Weights of a small GPT-style language model, trained from scratch on English Wikipedia: RMSNorm before each block.
MLP neurons of a small language model. Each row is named by its layer, matrix (gate and up: input weights; down: output weights) and neuron, and shows model dimensions 96-351. Each number is 128 + 32 x the weight over its row's rms, rounded and kept within 0 to 255. Numbers have three digits each. A neuron's up and down rows have the sign that makes its largest values positive.
Before each neuron's rows, "fires on" lists the tokens most often at its 100 highest values on Wikipedia text that the model never trained on. A number after a token or word is its count.

fires on: " League" 16, ":" 13, "ual" 8, " Group" 7, "ound" 7, "l" 6
L3.gate176:112104174117130122141097149160116088082127108040114105159108119123179091098055131107151156163140132180172173117176164116061133162121166053097082115105126081110094207116107112082134122144071121130129209129102196092121160153129160121106080167102105143107087128133116128173211092134143156123168114121185166141075117114113130091131146215169072112138180110151127195100104193113156099120125166169110095108156135101128146169130115149162100142123128141146176076125143118116142136081073168160201105117106169148162132179099126096144100139132069104106176134144161139148122129170116153145120081125077141127109090159113152108090119120194190118132125198112087122073163210169134171172128118141077061095099109152100102044111122154147137122138187112125100116120071137118134162041172137
L3.up176:172124118135086066116157139211122118168161114094154161108149082111147109140106128177139093169096151163122178076141159170132094105105120069186123140101170176194091124169094139159137111150124118145155148150136165126104116078169146130160168104126105111112164150223145176207141101128174138123128131160116076186131169149110139141134123169079101088160096096191172118106077156150087081082181192170154166120172166116112146102136173097181136129108101154147138165101119138141165169102164157137144144122103090114072132163148127088098102171106150114193150136163159076232123118145127105118150130111134068100156179114104085154081165106104174145116171129186151111149130080131159140129131173186166163159107133054123152129122190110134118122138172144116148128106173137121089145076137068
L3.down176:112101159121106103070164153172136149151109128109086145165143127085127117073094159188162184131114108119158132087149137107075139119060124117146140126119135098160179157138185135120124151060114092112181167207095113117165118125077105124194112099173191075143167161118131121146141161127106166071112168133128109153168078140109140145109069125108105096163122078139090142098137124182095118140129119064142083084140134168168114123152121124077133162131162157110106082116130140148137147130180149130174057103143067101069127148150111132111106106081111118120084141129122159167140128128034142123082153130127123101168107106092126085148153165147131134184111156114054159110093092089155137126086162142117153138106074179103103064150181119145089152101101172158127088101124166135123149120125147

fires on: "ap" 19, "l" 15, "\n\n" 15, "g" 8, "r" 7, " |\n\n" 4
L3.gate688:179107126120118046075113071125104167087089091150121089102163162127139148053093051150169166050079133130070153108119132114161152112133117174156151158104179163160127087075140144062137101159122132104112160129142098131111129111106104097101149121095136123142104180122128152176141091144087128157115141162120149128115117101109086126141149098100135132114134163155063081166108122163141126108135140143152091165089098169153116113139175096102159083117078132133112113177144066114133150140168129145123147173058086066067121114154176119072148191112111209154146158143139132139106159148118044095148126153162135051146138096121177130098158145131071150119119120108131120110086106105154135169117159108136108196196082125165116147081178134104132150193116112152120159144166117122150102170126078
L3.up688:121143099138112067110114103152179157173095121165144123096148100101172158110195127114087132090124086100078104144189102089096110126124077158150091093124191113091109114127150126083115171166162112106109183109105146067149093130141103123091130148110109182149130170081121121161186123162131101125125095124173146204124098055124223116143105135138157128173076170165101119151104124143093129133172162127143102145120130082096125127180106065149122136139095103085129177149052098120104126177123096154153139184124054140143135111101078156100183136100150162133075105113154166124152117127162140140147125178179092155091183155120128158097094113137131123087087075213178147113115199151156116100153194070105161158126139120083145128069194158159124105173086195100108143213100118101082165115137121
L3.down688:171107113151103149151078085119182144126081172123148115132147145099185136069133130082167147081159128078147105100148098146156108126132149110132138100164160132112131094164108091115105160130133151132101145069091118138163142160109189107159161149151155133101155099115137105130145175117129130158097071130099112144210133114106147133112053087152149196127107166164161074123105166182117171133096214112167097063146083131128080168165186090110061181127092157118077187185145082110117187088141101184143131161110090125132149119152113110083126109111169128140178147147115126116147109148138176138137069161089164140120120159178080112076083066106076080104079126143113089103124137166087093106079122084130089171154121110116150055140148096077094152104088117167125112139108113066085097092164163

fires on: " res" 36, " cons" 32, "iss" 7, "res" 6, "ons" 5
L3.gate599:100167079136100080163115126106148066198117097097119134132110142172120150094140162107056174191156105184139159108093183183138122121113154142156135122157199144161071137146190095109155156168128160135131124097179145130191105133095130136135136160107160089133098068138150134062151106141144130171105134131186133109174136111108097153099108156174103132091124087129096099126197115151052162137109199062166102111082139117162125148137113125140129112111231114065120185148026129103187125087098156137135156082135122147175079168184130094112126141162117095145158198159159159163108153154130110084063105160163111137089133155143156124141143166080131078172095120123090093123179115107140175120105166119173100126103133169105100099175142166087126158189138096139120178106110144190140070111105106
L3.up599:108192167154122109151096134098109124167141103112101139135091113098188148146189116108071146144140101199127075103071149151135144127132095171139156139103142125149120212158137112114130181133131113077141158132185100110135146156082125127143157039143158108143181098126142124149162105112155150120148160114142126132193060131151133144118148155165086091152126125071083151140168147109030107143173180081141172140058119190149114141129151110147132138130120151107180155193131144133157128098110062138131169163131087157178095091143091161143106134122154107138081157141222114165169125163154151121081099150123144138103144184123185114114146142189214081118072115157079111054091107093096160112034110099105099132149129143133147108175064104203142085148113175127156097096170203165130107141143153
L3.down599:129131134149123118154184114101081121169133078143125100163157144076152121137171162070104161155185085155089114118144169128135085182076089093138153111158146076114017187131034092150175133155106112096159106075183150159109096139121123073122104155133165129178106172207115154141135126154098145126120111116135173087131138075151203096126064124175074101109105074134100160105147121115058136100149088089104117121125132068196112130080063085141151090117114106110120124175085137099092092078186124133184116161113113134146115097125121110119112158068127035141124194138160105129074111133134150097115066111114158108118125154075138135150107157132137045105083121147155099159156157091125138138169109137081093143203053168088154120118086124166101104131131130106175122128114158087104116129104116

fires on: "is" 12, "yl" 11, "es" 11, " those" 9, "e" 8, "ings" 5
L3.gate1019:083076105111181150180133089144091129184145129158101091093089076115101223102101157132173120134108083168128106151167132175097100120151133126114137122112147141133175093113084137175108143085141122122152128114133126163117110131137159052118162109088160098168135129147178189198130171139137062044129150092139186121166092160128120107115162168118139178137138139098115181171171142067148196169127165113104121132086131172082125157131111120114174110120150142139065170157107078122106160185177171156111134095090158129138119109185144106123138069133093073153168147096118171144098107121121147143116131129096133108059139114166144121139048153097134126126151141119126071092091193130135138120126129114132191145125153082088133106118132160126123140102209170124160100046112115189110181134124149
L3.up1019:100139089130130108183120170158136127117093166098161156191175100132175117113139162082096122129143084093129117153081143112120110098081085115163153084189119171146202114129132113089143172155185109089126172129140099123106138148106157141142141102104117161067079114212194155137123092132131155106096151189101164097138136070145132191108107129099106169143096141112173135122165084155136130096097078102134080105030136132105152122134117083120157051105217147141104136116167107145125136109117144084102082066092146102114130143133137179111123127137155157147147094099143131088082164184189084160152151140108138132140127162149102072136100182147174126162128121101122103112106134142159136074174113150155150173148117110137114144119139170110132146138156176151113099102092176157113128105145107
L3.down1019:160136135137114114071084136147096116176099117088183089195122149191097128145183164144144144110084079172089103163128167130128180141116107159107163151157093078164104134133114119168093161144145146110162129088173083104134113113110104155155189138125155137107190153144128115050130121063137133186143095143229099148122154173100172150112145118107150047160177129126105152145103145106068114165149084181102101145124177119128129102126093181135083146147145143115184128100157130126183149135132127097091120127169106136119136139153127097143109119118116115223126158151191179144106149124135090092194121142171123102107127160132219130133187130182105152119086099115077096143108142140121140131136119131146127119112150138116145184086120081158167084127067154166151176116146180175105127152101149

fires on: "l" 17, "il" 16, "el" 11, "ur" 11, " el" 8, " del" 6
L3.gate192:092117135105140203188116091170087128143104164097135137130197097110145107120118144087122116121086053048118108110058133138138124141086015144172185125153144098127137121139096150098157177076110165191102157148086128147141155114140186109127154136126089159116119140136124140135147115095145151140160072192121095113099138205145105142128121102116166137131156109151110195146144082052147074101126115091215080104136162073062151173152066121121144063141118109113112142135121145191125118121157122099139071157118140140063142122174160158131045126121100094140126135130161112086137098088169096116127079069105169131202120152144144207120133150105082181176137149124153134101165107099153099131141154175119094115134056144129130120093134139131180085121141147139108064158081150139159144106169139
L3.up192:161122095110097138138139128085163131114104141145091146141136080096163149132133110127126157116076099138149090157155169144098166043155089178174066115130127185104101135205128141074107128146106142116169121163034144141123127105140117157100149151172128173201170115159142177129117146142097090131142164158144063113113135120094136104116103123146090105112182125179110140082112138093108110124159137077180122090172094094143142118141159149150095142096133112080072139150105089085174061134159146096137075145156150072078147111125096173176146120114115158091133115148131109111155073080117152162148146130076130155120108147159055158112154117182127132161135133213131130123156129132131117057067074154129134096151101134104113102092136151159148148155134134134127196159108106148159136167189126
L3.down192:133148172108128161139112100139129127142117108157081114122121084136158148143134057173121082169127131139104157134101154149146160104084071132164150061116088160095177169185137088094082122155132188149126084152131141165100141146175129157116072169152127156089141107141127146095080064141162188156155127057129152120106132116134172194202092169073087125119145123186120205107145101074156121125145130142202144110162101032162130102146073127180140084083101134106117172176102119141156107144168115074134128153166116094099132141141130166137130160178098094143062108151074106128131202144136134119128124145127115204140156120153092174069122094083111138101081177118186179164161121055083060101121132168147098151113115166106127139081176172108148143135129114132147116150170138080114095060116119

fires on: " Ch" 17, " form" 13, " ch" 12, "Ch" 7, " r" 6
L3.gate211:077144140178114094128145147178083169156117080094082168187075109113108116146119112165191141065109203104110118103075134116137071158170130123173137099162114136137175103097176146095127102138093148166164155149143160119096154078148123112105109071148085147130126117157122138151124170115191113147199108115139169043115095148115109078073141130135132148119118092108175142119137104139151157112087152087112126219048169096147140126109114141146132223127171156128099112097132142151172049112114174094182091140073118084086147126104038185119094099126098132077127141151120130118147139116113082183110135111146102147169134160101095122164156059159116142217155068093157105164077110088149081112143127178145094174175173171118149157186135131154119123142154090087114166164105091096113112115175115
L3.up211:113132136160117109142134132175081181110161081118083104149117146143125132182122179164124170094130125102113174096116104089116088176080100134116048149128084151141148125116170141144152078200128066187113093139093148106152107162166107108109126109125076103047124164137162119122108108157124104076078114115143133112091079169171130142136121185110172179162135108047109106135134119125177125079097121126154131115134170128122087114123143133130144097093165153157045113147108086121162177134144116169174137198103072089111142093077180145162153184127100072111120193153160166139175083101099100122112154129046132114063202145142136181098113122102050139145098062122087142148083097095109143134088140141121141154161077086083099137130139137113175100182138061177149143121070147113119046163107143
L3.down211:117160097128122126151104157121078146129080114116160154156152139103096105097136136162150168086093094124147096143140111151077206129125084149122203142167059146068106095141116104101116116170095159104094149142177145121144129146139182102109152126101128139142101134136145131177093149121157162133209134177156180146129134077052101084157153096138127092113130156151126173153104141099114109087149122095094153169154144079070127117133129157110091117149126101141154133111126080132131114148074116160194097112114101151180081140092141125051076035122090040115138124161124072112160134077082113197174188152137167159151106146084118158147137106108133169093109101036128114185094143122154084181081106164094104186124169116116154127141092126114132185126156157102106114149121064181103130136097125

fires on: "born" 21, "ist" 13, "K" 7, "que" 6, "ov" 6, "ative" 5
L3.gate100:153087191117148179127162125114097121109135137166113140132153131116081136125204126145148208123102109056101177133109076123133061126110099088105152112061122098177127191063090124046133163111100102121181090131129136124112079119130081167157099114162208174103121128141101113139115169170122097128176127120085123159191067110111123187143123147130155094102182144135137180123132101123152129162114165157162191143180114134071125116113101096134138099147118111148159169127155141083152159122115140161079155074103152088082174129071177147093099192135200137129122115161094125168161178120093178182105144104133143133116177145150119120175099119160071113128142137081169131078093133108068128111096177170102126161092161148133119178151105145168174106127114131108156144147107172156089078115158162
L3.up100:074178092141115140110151086174197166078132111113178141094221124058163124154118107095104141152121103124169164140151090132130142152099184140149104149124174117118085065160094139105141111179133082075074111151113132097169187127070039118109167154157189139113111102114115119100131125144138140087177147108115078118146119168136137171059160124134145141186137132143153114118086114082137174150082123135143124081170131155111138151165136140071143107150088123119140144117150145121097154132146114167151045177136082110125134138084168118163102077127175088136116187082121087082173091177086210157135170116124088120150138153089136137111177138151127140145089117139143149114181146068124097161128168132145133173161119138106160137128102126112089091129098082127122137117120175113187133119158148
L3.down100:137141116114181144139165125064130174164113103133099140204111081014085133044153103143065162127180094101115156060096114118097181127070162062101146106120124122139135143069168170207182099120121123154111105104099117155161073096169152097148063140095118094165121172149114157143092134122179155142147133116161098156105096172142163050154150118137149108111139089143120115094119111129164162103079103086148118159129149178058182132095154098145120111143100131131138154077126074157147116109132100159167148092124107102125119127111101124065116123121182103108122142148119109191158094192134184181120194112196175098117107126118182105156142143135083154113138118129173131114091149129108138163125125141179121130124128151155137073137134155170057134110086116147099178142141153097082123160131155

fires on: "l" 15, "m" 14, "in" 13, " in" 9, "g" 6, "t" 6
L3.gate357:093155151092160128164188135078064107119128132146134156068115137177122094082161074182139132111121098126124085140138181050159124139093117080086131221147142169140119145072164109072107112179123128146146119079157076133140137067158180077160103151135113081159082136081143123164181169139068148183100084126138133125145104096105124128107192049112103138128196136136130093059116108191119115167135151111116127146138139138104091093144109110164194103185082126111126161136172117199135132065141178161197141103149112154118182202112112137135158094086170188138145135138104142177149134156116105163083155156143187139116141129154155091122123132125158115122123152097120173106133093087138140157130153082130140139080124158110131124145155113133160123126111171109152142112118092131087107130113112
L3.up357:117073148092102126128128079084120160111173160101146125129173112183079137091153156177187093065101207097117130130155135107108164056165061153159132115104118159126164109111122174123121091151084177136123090141156113119195144083139107133170144123112096162170104136081124146156161077144110110144108099155109102133124144070136131183147096057119113120054093183125129104183136106152179090124122170059111154136074197139061107193128114129156155053137122142120163155123186088153145141123181165140121150165187123103084121130101136170139168153094123146056066098155128157159132173135101130107120135131059151164119155093152175100101106075106125167180166145151128117113155161122072180163144148126182141128168126125122124151156103084154215111143133119157139186096086090083076148132111145
L3.down357:100152139106072108066085129133088093077085135120143129148169070135136132101136107078176142119108137140095143108117095073131132145090088116145146131142162136130156161152193106095143130105112189144159135046104084077168135094080053110164124175117090161098158199111147126131113146134158094135082087156119113114146143179111143117156105170099151108141105096150068134125160125205098114136102125133151145157154117140112110186091109086133124097117196129135099134158091120093124079101124141135114160043128107097187109155116125188114106110169128138087135136070131102166144119086127119123095099155068078138159139085179138122088154126136131158122168128105155137103075150151153065128138137160055102049111154139164142151133125089133231140171162102125125140104134137204160175087123148